MLP neurons of a small language model. Each row is named by its layer, matrix (up: input weights) and neuron, and shows model dimensions 0-127. Each number is 500 + 50 x the weight over its row's rms, rounded and kept within 0 to 999. Numbers have three digits each.
A block is one neuron, or neurons of one layer that tend to fire together. After each block is what it responds to, as a language model described it from the Wikipedia text at the highest values.

L7.up116:509513583456516525485468549526455502585517495575571518476513457497567455535462515495451487468432464514559455530476532551499576405528503544377538527408554469520557473456558468474485501420456467457544419614456523557509562548398569450544459482498533466444519521598526493528599529474478546446562550587461498513495462472489451479587485477498529599538503536562515487536459484519440472593417
L7.up243:499501531467526497554505585474543518526499478496460523530523482420532540496627575508483518493450489533555485443491480471519386575492469470455557509507530471490514415510483434414564565498501535411537472591486388512496498405462414626601439516491503472465464385565550524559487464533492560452484474534483511532507493482531418519444500582474454431511417573502571468492522499572479498633552
L7.up311:519454506526507476460439446481522516592484542543470518505470490499449465575535531501461529466554574516491379485483577460532550479454495598470445515464506440462573586477538490495568436521459480513495477630492415553525539499414461473580456470488555463442575456502512485550558444487426537534467420522469521392477421505402499516466484521524536514507565532475582434557441438536458471595523
L7.up352:485427459447478522536459532489507509456547556531471492439484463549586567484524548474566542553566530475557468473537464478500542505461441515498446538517552495421509491455568428614505503460423442503498547532516599557414452526377420492526430500394559479416445493448512459484477453422552482487362563596499538520506414514531478484499588492549455534558579457535610456539420538566431437483508
L7.up588:516530489545477494420447430539589452430502537472531486464519511540537590483533595466436497501500643490527475584451495493541566552530515499517370479518488431502509529459443470435623501503462584565536480546458468520541485444403546473509605518458560531472503511431513555496500470548402521492496528571496498429381471484419497518493471444568532482397463494428577490506460482507418500554521
L7.up697:431478463328537548458442478487517515465486502555483510492485489552505521562493437419514529447505500497536390510462535429489465500470488610547540460422481481444557470433569524566499463462522468493476515581502505535554452543439445469467486492385524495508429467498547452515586489568452484465472483455491497537558468554614420444571434475556508542565557542501522571496467578602464465460487
L7.up769:499456503491497515510470479536554541453519443551407521430532456589592563498466465562464551463484591473499460428518477498468543528505434443509477457485469495529442505542521386501555488504487567497472564510534435526450536500491531466451498489416559525518555493539417499487568462455431489503433412457483531597502487520523547550420577524490496420567504584512599447514482560507437452531448
L7.up936:445430579476535571405422622505453501512474570544467514463517477457492461540505519364480492480506497500492506507526516495517513425513484488480503438444554475509531563498619472479574458451485473492461497579528488548455506452465505434588525484440554474394470507463479444542637533479425505501461473518446505415540402469430453475531483444537455532568549516489539467580436471523418446534438
Responds to: Table header separators. Pipe separators between column names in the header row of wiki tables, e.g. after Chart, Title, Team, Role (rarely semicolons).

L7.up82:602571587516409466552463443489543426489588553508586558529540535538513622410542582488518441492416490532442489532599568455477543413504582507391481546460550479508537517409451569535497491536439522519543507549435521534465538472463546545495539520476506502436558529636559515508453466439485516415467540401433504457510478463458518443459562454396490492525549402528547585533474543491464475529463
L7.up234:541499566510542506433435513531486462474448477527634503512530524489536426465446469506527512492431473533507527408533426603479556448548560538436551544522495514565491523487602497459470572517439433457438421520437568553541581559402560538432488463517537535442528520487557562418508527484406482492436501479486503463435495562429534430479575504471548480501507519562520543426508553473465475507495
L7.up377:577544523553423472509489518491544515480446444491511458559500560474493476421511526502436566519576546529528483561515525509502618402550451563465426635514425466549402538393456519434505479437481441482561447521431485509528598402475487514507471507505549475471547538486618524554553456470486440551511336363524439489428532522552490470542581512466477449526565508561519561534505485516498495553427
L7.up449:477522514495461504494512502490622413474539506602496437493491491437600552488442542424471552477515531549504556433502469445498487536513510454444476523558422538594536523345505440430511557519506425525556572418443506517540517446475508530493484488444552507509455556480545523459507538531521475494545477448495551590462436449514479480422594486514534411511471577572484503438477564517501491452532
L7.up692:560424507542478530577443587530550447438444443453528452475465481560445413483524527524558574452496590571547490486532465469497445421556517588425486480468487512502517504475574526581534477415465505538441431471421543494521526503499535522457631503458420533487544527530515529488583494554485520497601434573524538418477522474505582517437524469515452516571474556546483505460514527472537508566524
L7.up789:698504536491465526524425547505544479457469465485481435464521534463546525496550501423553455463519500472471544435511477470486518497522464546439466579454525467483561508464505462638538514519538555490561506452429489523486524553535585500458567487531539510443527514455573519498547445515559445501611391479446555453457518527494463450402501436477582391499566480543503525390509582481509486537410
L7.up832:522560606391408523478478526451568448424484454302492484514458523490470507468455518496472531489474587584493538452514476410532487411476463469497440549502509533495519470520498483560515465449470558488502493479383491530471449492455486537503582476474503508495482568529564513486548489512433473606566485417513549457454463434525530438419479598446475462454564633524521442478472589494541498515446
L7.up996:514488552474432479527443554407526509516458455517523495499516498526459578547546584545518602524514444557525484493502459452457536509617503544480519525548453556503526551399451429571553458517516543503416491445509567512549427533495543504453498468426501587498465512536527531471504495464448507498471461434453549474373558517547570604440475502472517474510561469588522580441458512535496498444491
Responds to: Range dashes and linking words. En dashes and hyphens joining two parts, mostly year or date ranges (1972–2008, July–August), plus "to" after verbs and "of" after University.

L4.up396:515445485611459541500430445531627495505608461516535461596494524514564508520452557535580573469608472533464509423608438518469604438523478531390488480511525520523517562436452548548491424461483478568520493516497486501496513451469503602496530560448493538473426489548494484523519452405552456532491442499461535510472590527464518535447562538455478408558516422532500498427459580491561515520418
L4.up429:424499505594479476436524419548506430508614480522619475525540526584554579566584532561496527424510484491493421481567443413479547474539646409475541464445507565378520485494486515458505509498423485457562429507465512486444550517488565534482446468385519498490535506562485404542529585424559481599509425575462460435500445550477523538422508575452489404550504434509535493488458480511521476545473
L4.up581:536507515447474395607407439489512513481599447484487554521526506563547567436531504558406551513479431480502562547476518475494544494485443572460570508512463467602482540441453471496517547483516471495536402562395508524401479511441502472473555522525559529521513468648535495602570633435534467532529475458504528515450492550501555517453522602510492508424547493505636467504452532544503461472412
L4.up640:508543483475408457477478492561504473507561523522556488479500506412455582551462569503603525549559468466510536410421446505508572552527586517576516542549478534599535550474509488586472395439508444544541493484480572514539501430532569497582518495485601506494430531479518516504449517517519501571530494542495545382543431606515396461488551515529481544516484419518530490592433541521339484478377
L4.up709:563574508527428497612404444470584489518554462542489472519565524468535573497473501549543542486551482450459550433497487448504557476537498519516481518576500486561582578388443477605450517527536500462582498627475549519451465349504531568507512528518554511448493472506561509535476444468464481508511442497475473478467456561504475478447524479502491410519531448510552556500456560554449490511398
L4.up731:562645568556487455484435501572561551511491472432486511465524492464488547493471458627446557563453548464431469454517498450477575519497529471474491459523494616481474544401560468511482575546543506448538445496498525521526560454546451468456461457537500512475439475511397443524420513487474503486525461444496488621455485463537446447509390425437558559577554495544534552500495512568452482459458
L4.up741:545581548421433530536474413483588533499501425510498501401521495404599578490455475540461506525467517506556519396500438501509545560449421531509519535509582535537494483463486423534533542553520589515446506550454539529407509410474517488490440475516524509504470435464515438554470482432448482572535394438459501551404424505512480522418470484486513493512618561550555556515462544542465481560472
L4.up1014:519527532547412495502418492394567461606565540543441507532511497489559572530542436461582581572431455500551551518550551481486574550433507507500515568528575501515534491404549401548567477503370498406429427611479511523402453471500480561495532468521498453410411449590593442552503544467526409471520584454400511588405442498596452516432490494448541537512506427548499588520445554561512468538501
Responds to: Date and section openers. Opening tokens of dates and new sections in biographical text, such as century digits in (1944–, month names, and paragraph-initial On/From.

L3.up296:575527520480534528523484560469551447609452457478548543549539469466445409458531501476470499531479443534543496512533504461504551473527534555533542549545458470564473527469560447490502527496396506489505488653476455524466515508475516588501533465512582423475506447424514545482528519465421515484530493424482483490411430406454545519469514534579462460468454459502562479494490538529538484507574
Responds to: Joining dashes and header breaks. Hyphens and en dashes joining ranges or compounds (1918–1920, Chicago–Seattle, mid-June, large-scale), plus line breaks right after == section headings ==.

L4.up3:542416481544503486451557550522522503516536532590488454479504515527465486481575618486530513561449566469526568531481490514498564449582551556424425480495514515475512445406557463425538435472468499511550470538509474488551472488426490478470557468612502546436557556549414568551565506503477500585430462410423508493459462490470524508515569433540503508478523452493582577602493492459397511560438
L4.up40:430510447509426501429438436554522474455511478469498459512486528413440452450528518483454523431588582515533499543419537540534519478471477537458471458547520574484480559468554514426544515466527542515548515488476541526536470486432468419522527482469497471501476572447506517499452429436514550565500442542533573469493444479492500563547446348531497567468466503522512500619459461484472506575500
L4.up130:458445536458548473539505514499498503513471528513560519434475475437455442477515550515522529499498527532514489466467429495514476469486480484465460481471525512492525502440489430420494414473528570480496520470458492493537475545409471501524515484504516551469474513477469498562536440527590529597437459515473543465523492490472531564480536581541515491483507512504595507610461411515379429593470
L4.up351:560395488534478426483477496537433566491546536577456555434543521530499484492544571483543548507444559481468437551465547469523579498522486545527525479485517572421473472433466517502535459448452565498532502421468541536513515528486525477421542528552540452453552525532491469523554511467555547549454492451504509455467468551484559471485482438535547531485529424461615591647486514558462479564457
L4.up535:430451447539498537490408446477545492483495493484516462467521506502482474544536557565414541446559507482541458519422456506517525524501449512511498441564503589459518566468558502448526476515484522579559523424466495521515457496423567434525561512425445490559520527453524519528453461471473576583490485590535533427473486521461549503524419429511517568452431476502455495591427455457465457560508
L4.up752:480439426511468485508430441524513553527539505480536527475501512522434497487532519495491527394555487527600512580461500471543502558479445540543464463550494557427497541464525472439553505444523489559556505480445483522553479536444592476430534501495470507510457558505540526470480473505500547593486511549560571438464558505503538569491427452534580504443443469492473530553465446484484446552532
L4.up812:453466539418505530493354451531490443488584563501508467514468506447466444507546575520482507420533562514533468559443495523522507445481510558472496449525579503479533575494566530468525451461577501513461509559558462531561479495474486438559453537434493413498510519524432516442528474476520568559454397559495497447465441450438513522426480452575576471466507449514592437593426532484515457545484
L4.up931:480447453444501440480442476559580522473515520580540421474462496436502499429511516465546486383457538566530569485455572462485482462471490539470512463561524598546494451482450434403552516426496485476543531490466382540554452548429518490465469479470553467536505535499475515507581468502511519564439523450477588576534530444519515518540584479572650458479420538505555558604475529512450462526495
Responds to: Table row-end pipe. The closing pipe after the last cell of a markdown table row, especially in header rows and numeric stat rows, e.g. Goals |, Ref |, 2 |.